From a checkpoint of a small transformer trained on Wikipedia.
Size: width 192, 3 heads of 64, MLP 960 GELU.
Architecture: LayerNorm before each block, attention and MLP in parallel.
MLP neurons of a small language model. Each row is named by its layer, matrix (up: input weights) and neuron, and shows model dimensions 96-159. Each number is 128 + 24 x the weight over its row's rms, rounded and kept within 0 to 255.
After each neuron's rows, "fires after" lists the tokens most often just before its 100 highest values on Wikipedia text that the model never trained on.

L7.up510 [180 143 132 145 108 119 154 167 108 184 106  88 161 125 106 138 150 116 113 113 113  87 118 139 145 107 150 138 116 123 150 158 169 146 133  84 129 122 153 142 101 137 124 106 106 113 154 127  96 125 108 113 118 115 126  83 118 137 149  99 128 164 138 184]
fires after: " ", "0", " |\n", "1", " —", "4"

L6.up511 [ 96 108 142 141 150 137 133  91 180 143  68 126 101 116 152 160 167 158 166 124 126 138 119 150  94 168 107 159 148 115 161 140 128 161 117 119 139 116 108 122 137 126 132 113 161 136 134 101 143 150 127 143 136 186 121 124 148 106 173 172 101  58  84  93]
fires after: " ", " United", " ("

L7.up929 [139 158 136 123 104 164 115 121 105 125 112 144 135 109  93 140 140 158  82 103 124 135 127 140 116 134 124 128 141 133  90 108 151 143 119 124 135 104 127 132 134 134 136 143 156  97 102 104 133 110 136 135  86 115  77 107 161 164 138 116 146 129 119 114]
fires after: " ", ",", " ("

L7.up378 [ 56 148 124 155 102 142 121 141 169  90 170 117 148 145 103 118 203 132 101  80 109 156 105 120 147 102 147 135 159 119 116 144 140 169 121 150 120 169 102 133 107 153 118 122 160 101 163 118 142 123 134 113 151 100 142  76 120 126 133 147 117 127 130 150]
fires after: " |", "|", ";", " •"

L4.up695 [136 162 161 169 105  96 171 130 137 144 144 158 125 131 145 119  89 128 155 156 125 153 129 100 116 137 158 112 128 105 110 138 141 156 133 135 148 135 143 113 132 150 145 152 133 160 162  84 159 123 123 135 143 136 143 100 165 142 167  90 108  93  95 130]
fires after: " |\n"

L4.up588 [117  72 149 153 143 105 153 152  91 156 192 105 109 171 135 142  92 118 179 109 114 133 104 111 135 147 159 120 117 160 161 112 123 207 169 105 115  83 111 118 151 136 127 133 149 103 118 116 137 130 122 159 109 148 160 140 144 121 138 120 122 108 126 111]
fires after: ",", ".", " Form"

L6.up415 [ 83  96 160 154 135 105 114 158 131 154  96  87  91 142 137 122 110 151 164 113  92 138 115 155 102 116  94 148 123  98 166 137 134 174 138 118 144  68  95 103 110  81  84 120 143 134 141 139 153  95 166 163 110 130 140 127 162 103 173 156 104 151 114 130]
fires after: " ", " ("

L5.up566 [134 124 115 109 138 138 173 147 136 117 137 112 137 107 133 122 152 138 141 167 115 162  85 135 124  89 124 151 140 132 123 126 102 185  83 105 136 108  97 169  93 100 115 149 173 123 105 111  98 146 122 118 103  83 146 128 119  92 123 143 128 109  68 123]
fires after: " ", " his", "19"

L6.up826 [139 106 136 123 130 145 106 125 130 140  98  87  98 110 133 105 125 128 132 115 119 124 150 169  89 144 119 164 123  96 146 148  94 166 172 161 110 124 122 143 139 107 102 159  98 137 108 129 121 113 146 123 143  99 170 148 106 107 100 157 107 124  75 132]
fires after: " ", " the", "19", "-"

L4.up895 [108 147 134  62  78 149 104 140 138  94 186 132 139 104 147 151 110 140 100 132 132 174  98 141 111 158 138 132 119 135 130 133  84 173 128 107 145 122 143 152  86 144 143 124 121  65 128 119 157 112 140 143 118 114 109 130 147 128 119 147 150 133  67 119]
fires after: " No", ":", " at", " a", " total", " rate"

L4.up495 [141 113 129  99 148 171 111 127 124 145 171 128  99  65 175 125 112 163 159 148 123 143 116 138  72 135 143  95 137 134 110 121 151 167 135 127 172 116 138 143 148 109 155 125 133 139 147 129 135 137 128 138 151 128 121 105 158  97 142 114 135 131 108  92]
fires after: " ", " in", "."

L6.up575 [120 174 103 166 130 109  88 117 146 133 100 141 135  97 173 147  77 123  89  97 115 127 119 166 157 106 128 139 134 141 171 130 151 139 146  96  92 114 151 124 113 139 128 110 119 118 102 129 138 103  90 129 148  94 142 142 154 104 106 146 161 117 142  89]
fires after: "19", " ", " un", "at"

L5.up17 [132 104 128 151 141 117 149 117 119  99 111 118 131 122 146  63 125 134 125  72 144 102 126 135 155 125 108 131 135 127 144 110  92 120 121  91 112 129 131 148  98 141 128 175 110 125 132  97  83 149 118 174 125 101 135 123 165 149 136 114 147 134 111  95]
fires after: "19", " to", "20", " in"

L5.up315 [121 167 105 122 112 148 112  99 116 148 136 119 107 143 132 166 112 142 133 170 141  80 150 148 135 110  92 129 145 139 102 179 173 130 158  99 132 147 137 148 110 148 166 136 104 153 127 114 124 138 101 168  97 132 147 139 128  94 116 183 163 123 106 109]
fires after: " the", " The", " House"

L5.up480 [127  75 105 127  98 176 144  54 145 143 111  93 123 129 111 159  94 133 149 146 118 140  97  94 117 140 139 128 128 105 181 155 124 159 142 121 172 119 139 159 107  80 150 108 180  80 167 146 114 110 111 144 105 130 107 126 118 147 150 135 101 146 142 136]
fires after: ",", " ", " (", " km", "–"

L6.up808 [115 139 148 130  99 113  88 117 110 133 161 161  90 136 152 141 117 157 128 128  92  79 186 137 122 133  89 118 126 124 140 100 122 121 140  95 114 160 115 125  98 108  98 110  90 102 109  92 130 160  84 124 149 128 144 128 126 126 106 147  86 152 102 109]
fires after: " the", " The", "The", " on"

L4.up26 [126 151 157 153 121 154 124 171 172 170 118 149 126 154 134  92 106  94  98 137 130 106 111 130 183  92  91 110 136 138 157 151 139  76 130 124 130 108 130  83  65 151 176 157 132 138 183 144 126 110 123 116 121 156 104 127 135  82 157 170 200 152 119 134]
fires after: " O", " Reg", " c", "0", " C", "00"

L4.up835 [143 115  96 122  85 133 138 117 151 163 115 136 128 100 161 128 139 130 147 109 111 105 128  98 118 152 123  99 125 104  72  97 137 118 102 114  83 137 115 118 159 126  67 130 129 115 166 125  93  94 130 110 115 157 123 116 156 121 149 107 129 136  84 124]
fires after: " ", " |"

L7.up757 [125  69 173 125  82 121 113 125 144  95 119 127 131 103 104  99 143  89 158 156 141 130 146 112 130 146  54 138 134 128  94 105  87 107 141 152  80  67 147  99 154 111 156 166 110 117 129 137 130  75 128 107 117 115  94 112 136 142 138 145 124 110 145 102]
fires after: " ", " (", "ing"

L6.up772 [112 107 124  92 125 140 154  98 116 133 121 127 131 188 161 121 128 123 148 139  78 145  69 128 134 109 145 149 110 170 155 166 166 177 114  91 151 124 129 134 142  80 125 148 119 148 108 119 108 142 124  97 132 135 154 131 135 139 150 128 115 132 141 130]
fires after: " ", "–", " s", "-"

L7.up745 [141 104 163 173 162 129 168 118 150 120 127 135 115 106 151 144 116 155 179 132 128 121 120 126 121 164 129 146 122 143 136 102 145 146 152 146 100  94 106 126  92  89 110 133 121  68 125 130 145 103 123 108 130 153 115 109 142 141 153 160  72 134 138 101]
fires after: " ", " ("

L6.up109 [ 95 103 149  98 156 107 130 131 157 111 132 172 140 155 113 120 133 129 123  95 148 109 177 155 105 147  84 149 112 158 135 107 158 148 155 136 149 113 116 153 121 126  99 161 154 122 131 118 136 111 157 126 132 132 119 120 114 107 126  96 123 115  83 122]
fires after: " ", " the", ".", " a", " and"

L6.up54 [122 144 164 138 154 121 104 138 165 107 153 150 126 162 126  94 118 162 140 146 155 108 113 151 119 136 158 130  97 150 139 132 150 114 122 105 110 142 131 128 110 100 119 121  85 149 141  77 189 140  99  97 150  95 132 124  68 105 121 119  71 106 142 125]
fires after: "20", "19", "–", " |", "-", " the"

L5.up670 [166 121 185 155  97  89 108 147 154 131 177  99  88 128 135 157 122 116 129 112 135 100 137 147 142 100 115 116 162 145 173 127 159 149 152 119 137 130 147 118 138  95  98 147 146  87 125  99 122 117  97 134 101 145 119 117 151 114 111 146 124 126  79 128]
fires after: " |", ",", " ", ";", " University", " U"

L6.up85 [110 126 178 154 138  99 111 179  82 124 107 150 127 124 144 137 115 127  91 140 161 113 113 118 122 117 145 129 156  97  99 108 100 145 128  97 135 111 148 166  95 128 172 149 162 142 135 115 108 138  89 151 113 175 129 108 125 157 119 122 141 147  93 169]
fires after: " in", " the", " Ro", " In", " mid", " to"

L7.up139 [136 151 122  92 111 179 106 131 157  72 152 164 153 135 141 143 152 129 131 120 100 112 114 112 159 159 129 141 117 136 154 145 150 119 124 108 116 122 134 167 145 119 133 138 135 161  97 133 124  86 143 116 159 120 124 130 156 140 132 114 141 151  96 113]
fires after: ".", ","

L7.up584 [152 131 165 159 144 127 165 144 105 149  99 146 122 128 135 123 149  88 149 100 110 123 137 162  99 131 103 112 137  89 117 123 121 126 101 152 117 136 108 124 128 144 132  61 159 116 161 107 144  73 157 143 112 156 137 117 130 149 164 113 138 180 112 108]
fires after: " ", " |"

L5.up139 [137 109 176 157  97 140  98 148  95 135 135 137 116 153 145 128 161 102 115 150 132 128 136 115 136 110 156 145 177 106 139 120 104 172 139 121 129 135 105 147 114  95 123 154 123 113 131 138 114 133 133 119 146 110 132 110 102 128 122 182 133 159 142 127]
fires after: " ", ",", " mid", " (", " in"

L7.up17 [102 107 176 179 162  99 145 106 120 111 131 109 110 184 169 136 140 108 113 108 111 140 140 108 140 135 160  87 118 122 139 140 144 155 157 124  74  91 154 136 139  96 102 127 141 158 131 110 108  98  88 113 126 146 158 183 176 107  72 110  95 128 109 137]
fires after: " ", ".", " his"

L4.up543 [164 145 105 145 141 160 134 137 167  99 131 111 118 122 107 149 109 112 165  83 147 126 135 144  81 145 150  96 143 147 129 114  96 140 136 106  59 131 126  95 154 129 103 148 127 160 129 158 116 139 182 145 152  99 137 175 126 142 158 132 122 140 118 148]
fires after: " ", " |"

L4.up517 [109 112 102 129 149 152 144 161 126 114 146 160 145 138 139  89 135 122  99 135 171 100 115 138 114 132 144 117 138 136 143 132 112 149 131 136 121 120 121  98 166 138  86 105 108 178 182  88 104 112 116 125 123  94  96 111 143  89 161 109 156 115 113 161]
fires after: " ", " |", "3", "1", "2"

L6.up281 [129 147  85 138 147 114 149  93 150 124  94 103 162 105 147 115 125 136 127 109 125 106 116  96 166 145 184 108 113 109 145 142 121 131 135 102 101 116 152 122 117  88  89 151 131 133 150  99  98 135  94 160 127  93 124  85 112  95 142 130 119 157 116 106]
fires after: " ", " to", " |"

L4.up112 [131 152 112  78 144 132 137 124 133 139 102 105 117 155 129 105 103 101 124 179 130 115 120 121 136 137  92 147 126 135 173 160 131 119 139 149 136 127 136 120 115 145 142 131 106  76  90 100 125  89  99 152 151 130 115 114 148 151 134 132 144  99 114 149]
fires after: " United", ".S", ",", "U", " |"

L5.up506 [128 100 130 131 160 109 151 132 154 128 116 149 102 119 121 115 161 134  91 104 112 131 143 127  81 140 143 117 109 112 134 101 115 115 140 130 129 192  89 115  68 121 124 108 145 105 172 137 130 100 112 162 146  93 138 156  77  96 147 112 148 115 120 185]
fires after: " |", " ", "2", ";"

L5.up710 [142  85 144  96  72 108 105 155 121 118 140  84 131 129 141 157  95  86 149 106 126 156 111 148 127 114 128 136 136 161 143 112 130 151 145 124 129  89 135 151 131  80 113 178 114 110 128 127 133  99 137 158 134 111 135 162 126 140  93 109 138 149  95 134]
fires after: " (", "erb", " the", " ", " in"

L5.up572 [143 133 110 145 137  77 128 129 103 113 125  71 138 177 130 108 144 124 123 118  53 152 121  84 108 102 122 153 146 137 142 123 138 131 114 146 106 138 130  65 136 138 107 112 158 149 130 133 148 118 133 141  87 176 130 150 144  96 142 130 126 118 124 145]
fires after: " |", " —", " —;"

L6.up550 [138  72 176  97 124 137 138 159 161 125 116 132 121 120 165 156 161 117 149  86 145 111 168 155 135 161  95 114 116 100 149 117 113 131 103 128 160 105 166 159 141 142 175 167 112 102 137 128 165  67 155 123 149  96 133 138 121 117 134 138 122 129 158 125]
fires after: " ", ".", "–", " +", "-"

L7.up3 [158 135 128 154 143 159 125 118  96 101 131 134 121 103  75 155 112 146 123 138 142 113 126 133  94 148 127 139 129 116  81 128 114 195 144  85 161  66 120 168 109 110 117 165 144 148 132 101 123 135 114 131 157  76 101 135 152  89 129 151 132 141 115 136]
fires after: ",", " "

L4.up127 [141 118 153 171 125 131 112  96 159 147 111 110 165 138 153 130 138 131 124  95 109 124 111 125 124 121 119 138 131  95 169 125 130 123  74 131 144 116 126 140 119 159 139 124 122 114 122 147 151 120 149 130 129 128  91  99  96 145 112 150  74 147 124  93]
fires after: "19", "20", "-", " (", " "

L7.up716 [ 74 116 130 158 114 132 117 155 114 122 146 156 119 139 123 142 150 179 117 153 153 142 149 139 148 166 179 143 165  98 132 123 110 151  91 108 117 119 104 127 121 112 157 117 145 136 102 128 137  94 132  83 172  94 130 132 107  98 137 112 148 145 172 122]
fires after: ".", "–", ","

L7.up227 [108 108  98 128 156 129 153  80 118 156  95 156 114 133 120 116 154 110 121 116 124 107 109 124 109 111 147 123 105 147 128  70 158 131 142 124 186 116 115 167 147 113 133 167 151 155 158 150 111 102 108 135  94  99 140 131 136 170 103 143 137 116 149 146]
fires after: " ", " ("

L5.up152 [122  88 118 137  90 162 142 100 154 113 158  91 132  98 123 114 137 136 141 131 118 117 112  92 110 158 133 150 151  74 103 153 112 158 172  94  77 128 133 117 158 155  94 162 136 102 129 133 120 136  98 153 131 142 111 159 185  95  91 145 138 114 148 133]
fires after: " ", "3", "4", "5", "1"

L7.up189 [150 109 110 130 136 187 120  96 117 132 138 112 107  89 117  65 137 127 142 118 142 112  81  91  87 160 138 121 117 134 129  97 174 148 124  96 106 126 123 121 139 109  94 146 109 127 138  99  96 110 116 137 137 124 150 138 159  90 116 139 162 118 127 146]
fires after: ",", " "

L6.up190 [117  86 149 127 146 108 140 118 131 121 152 138 149 133 148 116 128 133 132 142 142 121 116 116  96 136 122 158 135 173 118  89 129 135 142 139 114 121 148 121 150 104 114 159 167 117 132 150 132 109 108 121 120 112 130  87 116  84 129  96 137 118  91 157]
fires after: " ", " +", " −", ",", "1"

L4.up727 [161 151 118 173 163 134 116 139 123 143  90 119  94 135  95 143 101 145  90 137 119 126 117 128 113 137 114  61 188 174 138 101  72 145 101 136 154 114 127 100 141 141 100 142 152 149 126 128 113 123 145 147 122 120 114 102  75 122 159 151 106 100  74 114]
fires after: "19", "20", "18", " sp"

L5.up562 [ 94 112 145 148  77 115 129 101 156 140 156 119 144 152 109 166 125 179 143 128 107 121  80 139 126 141 143 148 143 145 174 129 131 131 165 129 132 119 127 105 136  97  86 125 130 151 145 116 123  92 139  96 120 126 141 120 141 127 134 152  67 104 130 109]
fires after: " ", "."

L5.up880 [152 149 160 168  98 103 102 117 161 114 146 169 127  84 131 158 126  89 134 126 110 141 138 144 124 106 115 121 125 120 135  79  99 118 131 113 183 119 120 108 140 158 139 162 162 180 140 123 183 147 108 166 116 176 144 143 154 160 180 127 101 133 131 132]
fires after: " the", " qual", " m", " in", " |\n", "uman"

L4.up135 [ 99 120 148 140 123 120 118 107 162 135 126 120 158 123 129 129 138 123  96 142  95  99 163 126 182 134 163 130  74 130 158 142  94 130 153 119 143 102 111 129 131 135  85 149  99 101 172 117 144 123 162 163 145  91 165 119 129 107 125 110 140 109 146 135]
fires after: " ", "–", " H", "-", "H", " Fitz"

L5.up481 [117 169 175 145 115 138 136 133 110  75 145 126 155 104 100 141 138 115 123 101  71 160 116 135 144 115 121 136 153 141 115 117 155 148 104 106  70 115 135 127 156 124 160 109 156 144 113 142 128 112  88 101 138 132  95 159 139  86 117 115 131 122 142 190]
fires after: " ", " (", " c", " C"

L7.up63 [146 149 169 135  95 105 145 136 146 118  84 133 136 128 131  89 176 130  85 132 125 154  88 151 139 114  94 109 124 153 143 109 138 144 135 131 171 155 148 144 124 142 137 131 169 106 157  86 130 117 147 165  94 107 136 164  86 102 143 133 179 107  77 147]
fires after: " |", " the", "|", ";", " track"

L7.up557 [107 145 138 127 138 165 112 121 127  90 112 137 118 138 180 165 104 159 135 131 142 103  91 144 145  99 133 121 108 131 120 134 139 161 117  80 138 107 134 132 140 130 137 148 107 134 114 107 182 131 154 129 128 103  90 167 143 117 155  91  76 113 108 123]
fires after: " ", " St", "19"

L6.up371 [116 118 186 162 135 103 111 143 113 126 108 139 105 123 123 119 112 131 155  96 165 143 120 152 105 121 129 165 121 147 117 117 154 165 130 104 159  75 161  91 157  99 159 107 119 145 144  68 132 139 121 157 154 103 131 117 137 132 140 152 139 135 128  95]
fires after: ",", "6"

L6.up164 [140 140 123 177 127 114 139 117 174  93 150 106 126 126 104  71 140 123 115 146  95 116 141 156 116 153 165 152 160 137 159 102 123 148 151 162 104  86 117 112 126 124 115 109 176 135 152 140 164 116 120 139 125 151 129 101 138 101 150 110 129 145 127 136]
fires after: " ", " |", ">", "-", " in"

L7.up225 [117  99 107  98  91 117 143  82  93 122 144 113 128 128 137  98 123 126 122 132 140 144 147 104 173 172 161 157 133 102  93 144 129 148 120 123 128  99 114 120 174 111 154 135 149 116  90  90 154  96  72 154  74 170 163 135 135 123 125 141 146 129 143 123]
fires after: ",", " by", " and", "',", " as"

L6.up516 [131 157 134 152 114 113 165 147 125 176 160 162 107 147 111 114 115 127 120 133  94 146 107 108 113 138 143 145  83 133  67 140 133 167 157 111 162 161 162 122 125 141 110 128 139  86 131 115 144  66 171 138 127  82 139 144 143 101 142 134 176 171 112 166]
fires after: " |", " a", " ", " the"

L4.up96 [154 130  95 132 134 144 135 136 132  95 134 182 132 120 125 179 138  75  97 103 152 101 129  86 137 148  89 130 107 154 127 130  93 133 127 109 133 132 149 121 131 151  91 131 141 146  95 123 107 101 142 122 111  97 130 120  99 129 112 145 164 100  95 151]
fires after: " |", "|", "–", " first"

L7.up313 [102 118 145 130 162 106 155  95 140 148 110 141  64 155 109 147  91 103 129 135 119 109 145 173 153 115 113 143  84 131 109 108 131 163 147 149 104 105 126 171 117 139 130 114 198 178 146 162 142 113 117 124 190 144 126 136 120 134 120  88 157 199 118 126]
fires after: ".", " ", " F", " A", " B"

L7.up540 [ 96 111 131 157 121 120 124  74 150 175 119 123 178  99 110  92 128 152 152 102 154 160 132 150  90 144 155  79 144 132 116  87 128 109  90 109  98 138 172 112 133 142  82 168 144  99  90 127 119 127 111 136 143  97 153 128 133 158 105 170 133 144 100 144]
fires after: " ", " (", " was", " State"

L6.up959 [121 112 109 113 115 118 140 121 141 122 149 133 131 154  91  93 125 109 157 110 132 161 114  95 144 127 129 150 132 151  90 112 162 129  72 131 112 118 160 175 114 143 133 168 119 129 103 135  76 159 160 117 114 119 165 118 142 112 153 114 117  90 122 130]
fires after: " ", " (", ":", " \""

L7.up455 [104 127 137 145  83 149  80  81 128  96 169 114 107 120 121 134 138 133 126 130 102 108 126 162 103 157 119 132 117 174  75  90 110 160 113 121 154 114 138 139 141 176 100  95 132 154 139 159 177 129 137 141 127 141 113 138 160  94 164  94 150 148  78 130]
fires after: " ", " |"

L4.up852 [ 90  92 122 147 155 173 130  84 121 154 146 146 178 161 151  84 125  92 132 112 118 115 127  98 118 100 106 140 111 119 130  85 127 118 112 108 157 169 119 118 140 159 149 115 103 147 162 118 132 100  95 139 126 119 117 130 140 140 129 143 164 119 143 146]
fires after: "–", " |", " "

L7.up496 [134 175 119 177 115 144 135  74 162 128 125 129 126 168 104 128 110 130 115  80  62 144 162 130 153 138 110 149 126 125 187 111 129 111 169 123 119 114 133 110 166 125 125 108 111 145 102 148 104  83 151 140 141 147 136 164 109  96 120 135 136 112  93 124]
fires after: ",", ".", " that", " ", " \""

L6.up444 [110 106 155 102  85 191 123 110 140 140 167 117 108 140 155 139  97 189 140 160 139 133 107 111  82 118 116 135 116 104 153 122 100 146 169 103 151 119 162 107 129  80 115 117 122  80 153 137 137 116 134 111 142 103  81 153 137 108 116 111 124 162 107 156]
fires after: " |", " ", "."

L4.up470 [152 119 128 119 160 203 141 122 111 140 140 105  92 168  87 129 157  87 129 147 133  97 118 114 130 140 142 156 154 119 134 116 152  86 161 151 110 173 145 111  75 118 158 132 101 143 117 131 168 113 112  87 106 136 116 108 144 122 115 120 139 171 106 122]
fires after: " |", ",", " C", " c", ";"

L5.up777 [141 113 105 170 123 110 120 131 120 114 138 112  78 127 119 138 121 112 104  99 116 109 135 123 114 127 131 102 120 118 126 171 125 133 154 119 125 133 109 159 136 155  94 138 169 152 100 103 107 128 140 178 127 105 126 135 152 154 128 113 127 130  79 173]
fires after: " |", ";", " the", " and", "|", ","

L4.up938 [ 77 146 150 158 100 108 143 136 114 139 182 149 155  96 125  63 157 113 122 157 122 137 121  99  96 113 137 124 150 126 137 138 142 115 154 125  83  79 187 149 146 131 110 162 111 135 111 125 145 129 138 163 149 124 139 152 184 153 136 117 119  98 128 113]
fires after: " ", " (", " in"

L5.up666 [105 117 121 146 109  70 130 117  88 143 112 116 145 159 161 154 130  99 128  95 135 144 153 136 164 138 130 104 111 170 139 144 162 138 155  86 116 162 124  82 167 136  78 158 132 156 115  99 166 109 108 123 100 168 134 120 131  95 145 122 157 161 125 170]
fires after: " |", ";", " with", " Form"

L4.up805 [168 155 139 130 140 119 161 162 128 132 116 149  99  94 108 110 140 130 140  72 115 138 142 116 154 138 112 108 114  91 136 154 144 145 113 120 160 134 164 139 107 141  98 125 122 158 170 161 137 181 141 161 110 103 133 151 131 125 128  79 109 113 127 115]
fires after: " in", " |", " member", "|"

L5.up486 [148 115 108  86 122 130 123 136 111 118 166 136 147 136 136 114 121 133 132 116 161 118 122 144 119 138 140 108 133 137 102 126 112 145 132  87 122 113 166 143 103 153 130 145 125 126 138 145 133  72 124 144 115  79 101 160 139 173  91 133 176 175  97 126]
fires after: " |", " at", " one", " of", " total"

L7.up518 [ 90 123  90 171  70 117 116 104  88 131 138 143 134  99 131 104 107 108 132  84  93 158 127 127 158 135 114 131 172 116 127 148 110 126  75  85 140  94  94 147 143 135 146 157 149 155 175 148  95  97  93 175 135  91 137 106 154 107 138 119 111 144 124 133]
fires after: " (", " in", " re", " \"", " from", " "

L6.up858 [129 108 114 149 149 175 139 102 140  92 142 113 114 126 118 119 108 125 125  89 101 160 119 150  78 162 153 153 128 152 115 141  92 159 125 109  76 104 144 118 111 113 106 133 166 142 122 155 117 168 156 126 115 135 141 123 146 131 131 163 142 147 138 115]
fires after: " ", "s", "ot"

L6.up936 [139 177 148 154 130 111 187  85 136  66  75 133 150 145 155  85 115 158 142 120 156 114 141 135 139 121 102  99 135  92 122 103 154 157 137  93 175 148 117 130 114 136 121 117 102  94 123 102 114 163 136 155 164 122 102 112 125 119 146 138  84 104 135  87]
fires after: "-", "–", " to", " ", "1", "00"

L5.up721 [114  79 102 123 104 115 139  74 152  87 135 163 181 129 135 148 110 124 136 155  70 145 112 122  96 151 134 145 144 131 172 108  84 153 142 101 145  90 112 121 116 114 114 157 151  94 150 121 130 141 105 157 149 128  87 139 143 115 100 132 133 116  75 126]
fires after: " ", " in", "In", " on", " In", " to"

L5.up698 [116 123 132 122 155 158 114 122 158 127 144 132 154 115 101 114 144 154 150  71 130 124 102 117 130 112 148 128 117  95 128 134 114 159 182  98 130  70 116 124 120 117 154 126 137 120 126 115  99 122 129 100 111  91 112 135 100 137 159  98 145 113 142 121]
fires after: " ", " $", ",", "$", " and"

L6.up850 [122 116 101 178 121 175 100 131 114  67 173 161 119 149 127 147 110 144 139 107 141 144 126 146  77 133 160 137 151 117 140 158 151 131 178  92 172 103 106 136 127 139  96 105 139 147 116 116 153 130 125 176 100 132 108 150 151 136 151  90 129 130 121 119]
fires after: ",", ".", " "

L4.up79 [150 155 120 130 153 138 150 121 110 134 134 122 166 136 112 128 129 120 113 156 116 143 113 118 153 121 140  66 145 137 118 158 135 117 164  86 112  82 110 130 108 142 144 105 124 131 115 140 136 116 126 139 144 123 109 134 107 111 128 127  95 124 103  78]
fires after: "19", "20", " in", " to", "=="

L7.up1 [ 94 145  94 134 149 145 130 112 153 130 151 138 128 157 172  98 144 128 114 101 102 119 155 110 124 153 138 122 144 134 122 125 130 165 149 106 122 107 121 143 147 176 149 124 107 150 163 128 112 131 133 138 104 131 131 109 115  96 182 154 143 149 132  88]
fires after: ".", " ", "19"

L7.up502 [146 125 158 134 117 131 143 118 131 112 132 136 157 152 139  83 113 114 164 125 145 104 152 131  92 134 140 126 149 165 117 102 106 123 126 110 121 132 131 111 110 145 142 147  94  98  73 109 112 140 123 123 117 147 114 107 147 111 137 143 121 133 115 127]
fires after: " ", " (", "–"

L6.up901 [142 107 148 174  52 141 116 125 132 163 142 116 140 113 131  96 131  93 134 127 115 163 114 122 154 124 156 117 114 131 133 172 139 128  84  72 126 110 140  96 119 107 114 133 102 147 190 127 134 143 148 130 127 158 161 125 126 115 121 163 111  87 109 110]
fires after: " ", " (", " to", "–"

L7.up907 [120 127 163 178 138 134 129 106 103 150 108 153 176 142 159 116 134 181 119 154 152 149 130 158 117 160 163 121 133 104 120 109 100 123 129 117  80  99 125 122 137 120 104 140 105 102 130 135 123 105  98 103 184 121 149 142 114 137  76 165 115 118 142  70]
fires after: " ", "–"